From a checkpoint of a small transformer trained on Wikipedia: no biases in attention or MLP, attention and MLP in parallel.
MLP neurons of a small language model. Each row is named by its layer, matrix (gate and up: input weights) and neuron, and shows model dimensions 16-143. Each number is 128 + 24 x the weight over its row's rms, rounded and kept within 0 to 255. Numbers have three digits each. A neuron's up and down rows have the sign that makes its largest values positive.
After each neuron's rows, "fires on" lists the tokens most often at its 100 highest values on Wikipedia text that the model never trained on; "fires in" lists the words (lower case) most often at its 100 highest values on Wikipedia text that the model never trained on.

L6.gate1137:135123111143129110166138144099152082129101133132109099125164107139157146111150149122163111107153160137126105127098122137132092123165164123067130150150119106098164140177102130115138109107134123108173150131228144113176095135120149131102139134111094157110088127111124102136162181113140163115165143098113093164166119164094135147134096136106131172113124112092121123134129098156109121130139
L6.up1137:105081114113110113151148140125114128154065124110122145179155141114159122152162159119114181139095181158105128108129140174177123080183132111148124122142128131096151128119116118142120122108166142122153174133147155129157092166124144128127111157113121112112128132117126114120141108118147165130138131127102112187131135152097093100077072123130142113096123152104131125120129084152094150115116
fires on: " all", " most", " All", " Most", " many", " some"
fires in: "all", "most", "some", "many", "majority", "much"

L2.gate552:136141112162151112130098151099089114128187128104143126141169110151118147127104142148128111070110091135105126185152102091087105083157111114154107101097162153143151162137111121125106103128114112112152132158121157112099124159143133142137079181152109106137145147115165087145120118117098129119081106136144144126148126098097137115148150207132136134118145078172129139130131142111110142131125
L2.up552:168122136127095068126140135141121132150133108109137119138134094101138115105140083171125190160132158164133161118139164116178112124159135127115128097155120133099154116153183144119124080132154135158099146132146121104099124151108148147120128126137148145090137123095169114096150146113087136105094136102120092149075158128123131154136128089114139147145115129142092154112140101152135164110116
fires on: " also", " then", " has", " having", " had"
fires in: "also", "then", "has", "having", "had"

L7.gate873:069148095114129120123135109154138107141159146071101104120131117136161152193149114172140136095124062090111133163077156145126106071139072116123165169161113124169109100121146089144111122158141095122163109120157124141116130144135142152100180134145107160157131142147152111096106113118110137118121152121170146178117142086154107118128111164143186140138158095101174109139129070148152164136146
L7.up873:126127147119096143115091167117153111159166113105078141144128123119110139177137092135127121133133111106121111088117142149128107118145072088143116118129085114140104117174163099137146139150163108118120130101114117151122132130116115129136132132135098133118155119100143138126124120126106166145107153111172156132147127129151144106088126119137110107170121101146101110110112099139146151145109
fires on: " has", " had", " not", " also", " having"
fires in: "has", "had", "not", "also", "having"

L2.gate1354:149146114178168098116114152137112158076161148130134120089149143116172140133160148152150138117122136136166110157109111106118182121136099105137142122129085150137141155128097114155097156128139145143134118169107125134111148153112134099149094088157124123117122128147086107116081116128143145124079109100086116137078142149104153106149087153096111107145116090138126149118180120110143130114132
L2.up1354:077150149180127180117154148124133111133158157137147113114131131133111099132139145147123141129161145120141115084139129156092120112133136095110120110130140138086118077113127103162038126110129114086098146150109113098119114161111151136114130130147139083107157088178093082141143114127097100146107132069089121116111132143166149103118116102117096140143148111183131150077110160125098162122083
fires on: " in", "y", " of", "e", " to"
fires in: "in", "of", "bare", "platycerium", "to"

L6.gate506:150114149110121140127133162161140131104153142104146128099137119124170140110122119083160094118178119155136124125094136092120165120152148105117152114138124142141126160099164102131154124119147120094136110175142097137097113128090165154157109102097106104101131119159105096095077135106147112129146104121134123134177129106100135099125139148095122134123098092149121142123100154152125148116162
L6.up506:142127139111152143084142141141131122134172125137128125118149121125082162140140083108106132141140135163161094135130106151137128146153101132102128126108168128147121116140125122115103170108131075091139100136129116132152131096124118149140153129084097149130159114182124117117140131120107123091112147126145125103111125111180144100120071156152116143087143129117078118144060179083107118108123
fires on: " for", " of", " after", " After", " For", "For"
fires in: "for", "after", "of"

L2.gate1519:136164101110121171137147097131116119104155124140124090174130124134141200119110158101137125151129156142108074135137119104151147102119151151118157099125151160123136135179139136130106131119143106106147113140132107164134089115177166114138118124147106098128170108104113087144125132115113110141156127120109189135161145149071092129134093107148144143116125145149158091161140108170134145131128
L2.up1519:129139105152122118124127122129143140138120122112085140149149113111159155125153133096112118142111149186116140170126098171127165140144139139151165093134136172142143099144140087125134194148154134126161131145140106140081097134153146115083090101122090076120153150102142109094111089126135120146151149135148177138144144092079124156141113093153156126155148120160115155159146099106109166108143
fires on: " Country", " country", " war", " War", "War", " Slovakia"
fires in: "country", "war", "warped", "slovakia"

L7.gate541:140118135126104128087126125110098129129118122106110117139141107123118202149123129129108111148175119118146120086095175134149115109178127123107138100173150111100117134158109145130109105124143095098167189170124093140142097175077132119119162122125106134138136119162145132135148199121156146115142116146123122166109176111091100152116144149133130135109100146146128162141110081156129126111156
L7.up541:127131139083113121158155104158107077113130123102148083151134145080107191172160122104110090097121117138112116083112162162148099178183075142103099116145136151143114107133123129129116095114115106124118109160099080084133109088063108143106108127096185130134141124168105151158118159145115157131111098147133125146183142125151116164100140131098121111143127125142098122109126126150089139122114
fires on: " well", " by", " follows"
fires in: "well", "by", "follows"

L2.gate1760:112101148125121120127141147087169130127100148131093144182153127132139155153142132174138113171124102110149137146094133148130142140115102104134135126154112122123093123116142132114121151138136146091136092134115097130136089080095115123126157109137116152147109131109114097126129103123119146114128151165123182070101137102133140132124150154166145120140100108080121123098134118126072101164106
L2.up1760:174160091151120145145170136145117173093128134132159165154155122169106122133104143154114108146111119100113114137128192162114130121150137103102093157145124147169132081136145129087111103108140106089104119129107097121140110102120106154116090133055143124115136125144131107141154180070085082096152151148142149105153127114139137097179110116128146106146106167152116101118137136117145068142172
fires on: " W", " (0)", "W", "Gl", "Star", " Grand"
fires in: "w", "0", "gls", "star", "grand"

L2.gate998:155098089137104129123119163076103122140123147087156163100169149099149122122121154127138121146095133118131117125137101122151096109132148088150117151125134104083153159106099137089106097131139161115071086093126150088107136152157102122128129123194143149115140135161096100076140130143111154175136115100133159172120156121120129111132080147174111116117146161142127099139097160142110131114147
L2.up998:138146167132139132155113141140178130168135120136092097108142100154137126167133094148114118158168153156107137107143141132143127172125133128101089112153119134157125123098129098130091151159108163149088134151137133116147093135161132111131101095150135154133076088162119132114142067169147126172117131125119120135118161134137115131173113101138100143135131106117153100140131127147176133130135
fires on: " to", " of", " that", " all", " additional"
fires in: "to", "of", "that", "all", "additional"

L2.gate397:113128112119144098110084072136147109115088134123191107098144115079115125117140163125133093135137149120182113113085174146137146136137119113117136116175130117121136095131099133157118160136127120152141120177091135139113143115139102138143132160127107136114107155124134121120108153105135124142094144137157142126159147127100145139132079119146098148130123122120114106130169130154155132132177
L2.up397:137147112162118132124094142119118154168129160135108142122145143147150129097145168139111171154091142145148156107164143134144141122127077113134128170070102129168097117089159148105151084084125146146174138122149155143101104067105114105143109115143117153113122158148106154139138112138084148117171111106114120096128109091133120119099150124128160110113176150123120070095147147123106119115088
fires on: " to", " that", " as"
fires in: "to", "that", "as", "later", "in", "how"

L2.gate1083:181121131164118164098134147098127157107177134114114162152137119118147151166129109106102167111094177118137137113086112137111186127126150121116158126136063128108129130154156086142118148122158104162121097131117151077158134191088152165163104106148112147156119141126158136167144141170135134162103115123153153083151171117094158134131097176109145129069142114118102173155143155136105097094114
L2.up1083:129108183112125136135109095139145121126107156092123123149136160155094155101123122139119120112114070112147128136103101148082126144121129099183092123166114105153149114117112135106125099152160088106090112114108160090125154156127141094111101153156128073160109123118090154122106134136139112128101086150158129133107129163138130115160119156104150110107137100132136139087101146082139133115135
fires on: " in"
fires in: "in"

L2.gate1005:135112150121181150139131144148130094169082101099110166133133159095140143102137101074104103158141125063118136139118130105110096127127140111080116111123203121113170132110085114156147139127108118130100130105108125126116129157158131086151130125135127123152104108152151130116121076138107135135147123122130141166141125131144113166127098150124150153101119153147166138162085134088123161113129
L2.up1005:158115148115180154116129147147148123133134113130148099100159142145132146152097084141142145094148131099124160127119103164129129114090135122135156133137138122147179177139148118137185137151100145080156158123123099122149137155144113116194101149152129168189157122154103125104106106123127129152152098175152160128141142144115157148101125156116096126130136135162156136141142110100113134122148
fires on: " of", " in", " from"
fires in: "of", "from", "in", "for", "by", "the"

L2.gate175:119152156151153105115158101095123111105072201094157089125136148099127145136160121122143120174135162113126142117154147075131143120129115102097130133123147127132126112135110128177133124188168159156158111150121147126111092146098183081131097141105116049131119102139113136152133115115119103129115141073154132114131122130135110163142164151150115141081141118136095169136124157154116127145125
L2.up175:140107126137135074126122093146132079158090127159151135155112146116072121131204170148089122117193068158132138152150143088114112140132156145091154129152144144129111145131156121096145115133123112122140128130167145128158104105134137087122170127102137133141117119118170156120120126111091139148153105100126096136142076100128120164142140136124109136098175138136144143095122106111120141130131
fires on: " from", " through", " via", " by", " of", " on"
fires in: "from", "through", "via", "by", "of", "on"

L2.gate29:131150187121135130103136129121125126124166148132171144130137092136145127150123088165088148140139108100096145145183133128130118118163120130105080158108174112085150122094108120157119133149153139095158099154150089150125110124158079119153128128125166123096103104129149131129173118094154104131106165159104134124105132080107115085144090134092148148160091136144094133151111160118128155119150
L2.up29:164117151127144153130134089112100136139132143164143138152144122113134143142130115123085126088091080136120104129100155110112089142125134127153110106107132079127116145097135105153116138122106133147137101131149090139159106108130131102120154096115123130163128104140123165150171101119189130113114208191127143110089119112105134105114140102139136116141131159140056138141136168127106101092136
fires on: " to", " of", " development", " by"
fires in: "to", "of", "development", "by"

L2.gate1244:139106144089114141112093128140156088138105151112142154105113123123119127122092131132123099171183170065146159159126142136130138102132101113159129134150126123106115084126094099088107134137094156079120112138120114129122129119188126052121138144134145167115113145116114078128111109169110117097114151160144176140126135126130097142123117125066126142152179092096136146121154114124149140139165
L2.up1244:113153152132126142140136121143152096130113093172120156118111172153138116157136139153105125143131091189108100147091117157146135111101101121106138090107078105097115095161120129085127144172094171100147103116098129143195085117148109126159101096148104144160104115125145072126105161137162119121087121150105150110114130083154135145100133104165144168168138132139174117122175159109121150135118
fires on: " that", " to", " announced"
fires in: "that", "to", "announced"

L2.gate814:127175148146180110147150145121142144139107090102110139121144143125118157114140139117142139112131161152065108118105142092109140115122109190098122148129140078122165132166139132077112139094164139146112081141147148126137155143111115138157113112111150078078144091107150132159095091099146127140126171144101115127138133145135152143104123151125130145130086164152098130111096110151129124111098
L2.up814:165188116152115144138119134107130150138127139087139147129112167150127130144131150165126150147167112134135164115145139112086174138126092136118127095146125147164098133157154111120127172138112116161133119154124161150157114114104113116114184146138145148080124097122088133105099112116141142125068151131071163122117140141161130131132138133097119155122138129092162123150152087141177095110118
fires on: " of", "er"
fires in: "of"

L7.gate1289:158142117134131148142133140089161095113148152138119129118154147151144124160117142120141142153128098166125114107119112134126146185122123093119151174143117126101082136162147108133088118132058142140113089097138119117123098142153148103137104118179084135153171114105125150153143135137086123132144115074146130094143151122101113151137184150142110188096129083135116119131160165134137119131123
L7.up1289:147156144122097131129106129130143124122109154148140121189132130145113097102145092161141149111145149117123120120142129141183126123131135153105133146172151173127144121152157152144104155127124112132132139128136138168115098097163116172119143120133157172088160109132186149115121084106148086133162101130146111153149166077170111141120154104058124139121130124131132126153133132113142107136125
fires on: " 0", " 3"
fires in: "0"

L6.gate903:136156152156140094159106133120151131109124104134121126069103095127112160137148140151157173112117133123158120143088148128142159163150149120143112132152114146161128128141157071122118160120074061110096110131123098115170145187134105138104097106153101121139131151113122095136096111165147141114132091163153133133133169169113149135138120174122138092129139103129139151150137137135093145113078
L6.up903:149129140136143104122131152124123160141166148134127138090104099145146153139118119167171126104129149157128097164103142127106147151137132100139147143114088122164106156112135124186137129131096122121097146152149107160174146145098127103118107104162115155161152144176131161147105120131155102129128135132162120180107112153132116150136122152095119130130097091179107169154093127116115154129140
fires on: " than", " to", " for", " only", " number", " of"
fires in: "than", "to", "for", "only", "number", "of"

L2.gate480:103163138156123138142105135139101152156133088137122119083113148150152135135129110144126160158144154158154147157085119126159194157155134121122138165083164135101134124117102105158121145103114140183152142153088147120121108123121142158148101097139137107130111151157143098119135151128127147129123120137123113113131144173115131143102147107101177111081117105151072129126142154149180104148144
L2.up480:130140130144135113120103133125126071084128155126102104118104171137164103105099137167150148120134112133111111144168119138130123109103145134127110116081142140096119143149116111119101146129099157092122129120103114134103167057099093144144133130137107159101156111111127126080100128104108131159121157120142112174144117140084103154112135130137124155178116114163089128131144155136069150136091
fires on: " of", "y", " awarded", "d", " on", " in"
fires in: "of", "awarded", "on", "in", "youd"

L2.gate711:103150145112091157155151118108128107138128143129120081118122129152131154144098125117138145082123150098182127122091112117073173157146088141143153131159142155133126145136116096138129096134152156128139110137107170138136131134141142155149115150155127104180124126176178165131074153160129154128130102142072139146138131111117134121160103136085128141084132102130125168146158103150171177129156
L2.up711:136119131080166118180119126161113113156073163138173121103147165083152157156121133118143167125114136137143129102159124145120157129127092141152111111112144107079123151134138162159109103128121134144142157148160128123155137135115144056115117099110124130138112122172185152098128169136168122134133131158138166108100129113111144133111132151129107148129141152126084172130131115149133147101111
fires on: " in", " by", " as", " stars", " at", " from"
fires in: "in", "by", "as", "stars", "at", "from"

L6.gate959:160128094103159149121149127099084087141105094087136070086136182112140135159075121115152163143176118114125163137087126145107124091120127150122139116155139114140120140159110148116143153124097125116145131171143112136109111096151120160152121127126149128142094105171089131098132119169147092117103147107119111097151138116092120093122103168151131155162164135103099110135102089119142091152072
L6.up959:114149145114091140096157138148129148106138114105150184136175072099087094093134139130128110127169126092133106135104115084194146166148113111122150128133148080119179134116136107140142131117148142086087109145103136128126108166156159142140099113118129137124150132128158157125119116123101149149183091108107098142138163131121118155125130081091123107149138129122152164162134160124099105107106
fires on: " 0"
fires in: "0"

L7.gate1581:125151116113103130066151122101156122129133075132139148204152132162080111124119117104117125151066154095111129146115132162131093108151118124122133202110108124107108143122130136132097096143176096162130098141096112114107156135135142123157129154128101108113115127068086144112175121128139165154168154125155092151129118105084133127149155158169160144144112115117121133151150111119107150133135
L7.up1581:132128152137118115116148155154131156084167167119117197095079114129126162135106122154142138098142117141155093162165171157105143115166145128141139128142127083106107096123146176081145106159130094111165122108103134134118175175137110134175116129099095114146112115130112083157138136116122106146137114141098130118106148138106119124114168071096140118115111129098108144168080135131171133101157
fires on: " work", " worked", " working", " Film", " filming"
fires in: "work", "worked", "working", "film", "filming"

L2.gate1628:124103100128142151158079130129149088148118119155140105138140106127121142125140152098077103104144142125161150156159102128139131143130163094136084140149102188145152172123141129159120119104110147116114126096085097146119132120152121110150110093112151151173118114147139162110095143172097141092141115133110139123167126098114165135165111135179133115055084098113117147117165142148125146139146
L2.up1628:130134146120172160087133153121156104115123159112142120109127142170192122151189152110080086118164092091144133152128107140136104124135138083157108169124143138140132116118133147065147156137132127152162143090140134119146115110111131032114142137130153101104121131123118111141118107138117132124142088115146141137084131097132125132113140169110122120125110134091111138114162137103068090145159
fires on: " In", " in", "In", " out"
fires in: "in", "out"

L2.gate1306:165119125079087105133118166131153123151123148090136163111105106131141145140140103151155122134096128132161118141082113052136126163141166142126119168128143096160110135086094084118116137129116156130170120127158127093144129173131093124106096115171116123133134125133145121145132130158206102114123107124118217161166130165101114150111110161163116132147131164163133133144137157126090117161144
L2.up1306:126154116147106110164105110105160113113103104135164109171088136117126119109126087143171090127134092147121146127132183171095137099146110107143125152152141114112110141098177109069114104105124139132175134098111080142139128130116103105145141126150118117136153087145132131124115111110131099117128172120136128149148165147082126121103144129130064106101097124176102095132138138156176119119157
fires on: " to", " of", "e", " as", "up", " with"
fires in: "to", "of", "poe", "as", "with"

L7.gate141:153114177093163147081129140129141113109096077126130101103136126106125134132124154162111108135134147143151098139128147082135169173184075158185146154101121115114109103077128098122114130127130068102151157139145118149122176127088109109122126151115087126099141121144108125134117165183073083108144163134158117145131134100126117148106133136140101149084161175124143133145129119115139123137115
L7.up141:124119149087174138106115137162135136133120067125173100115121148094119137147137117144109084111162166085155102110101134121119150115141087128171122156113112115091140113111141106146122144109136132112119134129126139162128166125131120158104125174109070126100136123172124109093113191143095119117137153143123120163144138164160118064137143166126162146071118165102189096121096110118126115130147
fires on: " she", " She", " Women", " women", " woman"
fires in: "she", "women", "woman"

L7.gate474:144127124110115103125085130092112160125108137160093141104149126137133148106167111113140147149137160143132156161108129123127104156122099135154195126122146093168144134140161150124122161124107150116100102139122127110132141118118101161145118128192134146128149158098110125144126090156112129114116116135161137167111165128124126110133125125131070076095112131119143133175105174084142133107137
L7.up474:134105161150169121113087147173140153154119128129101118163160107129141139122122094104096095151130103190126116175103108105096119134190093118116111150137123144136124120133126103126110114091136142153106108087142103092127154147104134136131165169147138110136094119082116129102130165134118150152138116104107127142167124133066151119143149149120181137112126144103133133121111147166146195124097
fires on: " went", " go", " Go", " going", " do"
fires in: "went", "go", "going", "do"

L6.gate1321:127150129168113136140146161131145148145141106134108104143174132129141133110151130134107129094110177137084106114113116122141133145143126094097102132176162125139122137081135196119115138091100131113151158138156129116101140124203110102132111091122108102122098104146112134141100111171137125146155130107151095126127114125130151149159100140157083113106147116159150156133077119145130120106107
L6.up1321:144113138149102138123117147121128132116130142132122146117109089115158100121105119131125127103177126110127119163138091192099084149159169110143094110102149131151103136165144119086151088092152111119116101129067087178100159150127116116140145161101128112125142135123070107111119130149167143152144130134114160141131138178130126112106121140144093170121117133123115115179171100156095167143119
fires on: " an"
fires in: "an"

L2.gate733:116102129128119164110118129088136095102167127111089085118133100131129097141132101100113152138132119118161110153126149135124132184108119113091141112158164178046126147156135125148069137143130087100124131143126149136144138140143101071078135144125162134143177108085099141117098152139119093112088142128146143150092144119091102117083135127118128159124139154065123170089096145133077139130146
L2.up733:117111113144149149126134134160110130110136144136120125153141126107129108141102133118150103121119144111138089130145148136107125135125142173145150120171127176075098130131167130151110113130113088158126135178167127141063161120093086126130137133136167090163095146139166186108094147092127124138085089134135149151100143114111069137131139116149107119155165114091122116130089143186109151122133
fires on: " mother", "cha", " Love", " Education", " education", "na"
fires in: "mother", "education", "love", "hodlnaut", "family"

L2.gate1602:161128128135118135132114123130124109106133080161084153084151120123129153147111164143142107137124131146132146129083114127156141110147166076124138116159142150123129114110146101098098105128088136124136128148104130119124126142151120119109156142158139109149160112134098135111116151114125141117155109130127134092143108143147116146108135092159135155096173106135135125182145137089142115122107
L2.up1602:109083081100106120136121126122097129108126178155104110102083133145100143146141150120133118171147140130123128085172117136145096099151096125128129170136125161077143175086142121110117134148105131136160116128100130153159192075187117121119107188120142156123143111138189174122127181095143147144128160134099148112132173134168118134122144134137148131068117096145161129129110113137091141127118
fires on: " by", " with", " to", "ing", " from", " over"
fires in: "by", "with", "to", "from", "defeating", "over"

L2.gate1452:180091143143087124122147130117079142111143106054135085172135106126181166103152151130149167092137167092142157144124165121102158132190153094101110148154148157103106107093135136135124149137103065095138125131172125102120097153155151114138127132159113106079072132120116130126110109154142132159120165117132108122104128134086131188123097100138152124149101100144176116130119108142165111067143
L2.up1452:153115104102123100111137140171105198123088131078188105143102094153179121084179129134157119108162137133149149162133127104122165162178122113107114132116114163106099119108134141167115188138071113101091127114150111109124124116124158118110149140156139171109123143088129148124136144092129159144126193150116101131124111103102129185179124078135124103114134143117145107134126108144149100106126
fires on: " father", " Governor", " Count", " Sir", " son", " mother"
fires in: "father", "governor", "son", "mother", "duke"

L2.gate961:108138157189157097138133137148091156127107134103127080124162090077129104110158117150132112139127131142125094155117130075152117107130111133146130132157154155140142145173099132122116096144100129132079142133152094096148121182122147143108138171160128136137086113123079172125144149110107130128121137132107140135093126174119132171182098071117130083108137108134159087109156155145135109115136
L2.up961:133095148120156125110149166111132106137161125125129110152137134133120158174138105142120114098145133131123096110126144105114133137094147151148103112156139175074171176138107154155157149143063093108127156070128138137119139122124113118106128090086194134120083177128178150163142140136129177119097102142102112129139125130138142116123088119152158128157116128134124100155129105115139121087136
fires on: " King", " son", " brother", " father"
fires in: "king", "son", "brother", "father", "daughter"

L7.gate224:114147089126126084147123131126138101156151145116150164139133082113124098150110162105093131129143133116124142147093147127137202118148108098106115117136095153108095133152157119109138169119155147099141126136142115124144144197142141141122154118132142152150156141103107159106115148064125166111164105154133095143099192155136149167138164173119150140128095059072090135147138135170106132117150
L7.up224:152084129124137112156149109082150078136115150097184102115135112166153147133174145144133187124091134104135128142147162121143109139163148143144172085121088140156140118101128100135134155129138119127195111094156120061138152107155126118148124117153110147191088120109097085120103109111151125128161115165141117097147138116104128095085145115122108138118137132122119092156105104168161139154138
fires on: " more", " much", " full", " some", " most", " less"
fires in: "more", "much", "full", "most", "some", "less"

L2.gate610:146129135167088121115134130148114137128150156123154138122124108131129138130095132179164128146134080155177106161132105135122106107128152124133153132120185138106153113142134091151092131160151156114155128112149135161129129107090154138128138128090128087113083155118092154153149154086140177107088137063171142141090066131140122138123122148129111123120099130177137153125124123102171077114130
L2.up610:112130111128120154142129121181128134138137174147143180118120102122173141149104105172127139142099090128126102138135157163128103118102106133103132141109144149118133146129130104091127158149181150140104112128127140132109147137099138132119130142097177140093124159133111143112136134100139133128091136156150083116094107153124147100147143115142120103123077126180157161080121120129086098142088
fires on: " Her", " Los", " His", " des", " der", " Der"
fires in: "los", "her", "hisham", "der", "des", "herminie"

L7.gate1392:148165126165126129130141114168124133096130097118093113147134090086173101170155149124151098142143114125075151172152101136094108122146129125139103145136146176107072171140109148123130134072120136106162099147168086123161141153150141109108112147117135131134156090104115167156128158132134106141173110131171103148175125133123114165144129100103102154148105112165170103157125101159111156118128
L7.up1392:113107126155126131161111139133136127168135141167118134141151130167096093116131133131111118121096134136146152146129095116105133112155161160117142143161160199144159156121179137103107126127132119133108105095103096152110107169105078111158082113093119139132128142110145125126155077128139135126140090133135130101137124113116110145124126122149118069114170132087111108169138138117112082144141
fires on: " an"
fires in: "an"

L2.gate379:126112143108140120129108124114188146113120142113141144124110121112131146167128117143124076092134158057108142158150164112143120166131129171135112148147162134143153099127119063126099127160108108125175122136115109128145132105138120056122139135153118111131128106124147159091117118148141160130149124189108140137199102135111094127149108126115085125153154130145121087184137111087120120174115
L2.up379:110125126087179095150128116089137110132131113101131087137125115136145157150098149118070133126141121137123096068115102084142131137155116151118103170126143181160129125097155139137140144127111126119153126151141087140167158074126132112173134126149141081088101147159147191113141131105150127161156148155104130114105132125112141116154132153101105158156127158135108123150118133127090174150078
fires on: " of", " by", "ed", " in"
fires in: "of", "by", "ed", "in"

L6.gate1071:099134121108140125155089126081133103116106164127152092114124170149117098166117154108116146146155117107171129175145124073119138146096149095119125138151155125116102099135139116109117147117084130103179131120115140126132120118143160113128104123128071136149127117147116129128113127169143132123068118114094139118183143159124181162148120147143093142116102144149170172139097118123091122114174
L6.up1071:153104140139093090134085114126078144137127142147109156089115165146112122133134133126116086115126120133134148133157130098166150110105108140139104107123146136129143109128143164149153129123123135116156139080159128122150106092113156073180120143143117151157095119117140145090133110170168123107088109141126129094162136128110188121122135101143085115106117141130061166125140117126115157149140
fires on: " in", " In", " to", " by"
fires in: "in", "to", "by"

L2.gate869:124151124173081062126146147114093132179113169154138137093126121111144171126117147166075125131154113136134097092095083094151108142135162060109088156150179124132098074142139122143140097150126113107093103132092103138135105120117126122136158141102141098148107143139107091141168131095122144106126122130128107116128123132116118152140178131105092149116090130153152125146081148134122118131129
L2.up869:135133138138142165116106123149137138156131132142172125142144140147138128112168111130095089143103120143105145152102152135133162170171130136156130114123153129170171108129058101176111166129134092126144109120122123127122092116173107103134125076134101108132132139125118137146132086153096130130150100105151134085178105083091140105176127096113141139112151145114155092111160143158140129166113
fires on: " of", " time", " to", "s", " win", " this"
fires in: "of", "time", "to", "win", "this"

L2.gate1384:144124122167159085092157107131190109161117155101135158174147146111127119119133125159108132135134129148123140147136142117144133094141160140179160127097163122139095115127112135165137120135146121143168160120122120149141099144123098124123143091155125113140112124150107116099132127129130119063109115137167129134150127118128124114122133147111125110109169118143102126157157124081130167103138
L2.up1384:153133127121178145108152142152150128116122113116121129145092120112139110176143152123130098175117077159119128137126120122090112113127092179118153144118092134134058171071166108136133100139095111148155176128166119166172132164127105137115113107123140177154131125108145093112168124165125135123154108135144116088140119130070137094146126140124170166127082122132096138104109180128148119098134
fires on: " years", " days", " season", " cm", "year", " minutes"
fires in: "years", "days", "season", "year", "cm", "minutes"

L2.gate206:100140131126119103177119152134162088112142122146124124087127124085071121149136145125144114149141140141144125122130106109135183103103155110122115130143107139129125168137142084114125110130116142108085103133176136148137128179137129123101120095159115121129120129130159130112138146214173129124157122073117147109128164139163122144113098140102138174123141149158162143152063180164105147136121
L2.up206:123097095089100102095085128169127118101068146118114143123136153085128151157121114142170185133106145107134113111128105127145166115124133138132119093138102123126122159139167108153136148111132121141109148147151117115146148143160099102146095083132124087088130084122144125143139109149175124147110113109123116098106157091095155167163098134064142133107082099113139129150099144188127126163114
fires on: " to", " than", " example", " Like", " with"
fires in: "to", "than", "like", "example", "with"

L2.gate1774:142091162097141117104136130120100144116126114163109098135123158129173146128138188114173110123154152133113170109114119154137109141078141145157071143135152118147148134135104099131106108118110123148092108142156075136143147156185108119072122180160123102130103097095144125083134164098142135121139127134103094089115154144152129126098104151118102093124119130097159124144117126129172188142104
L2.up1774:091155114120119108111143158162152124119093105146145071111173116126143117122175107144180103106162146143104106129085110117127123108086126143099113137115166139183127114096133093132102124152114133132158151127116118121128136122142099126130154130114135177054150126099134138068142156142137154193132153166154114150168145107106129149114110093125126134100104114132160158150118127140102117130093
fires on: " War", " class", " war", " type", " II"
fires in: "war", "class", "warped", "type"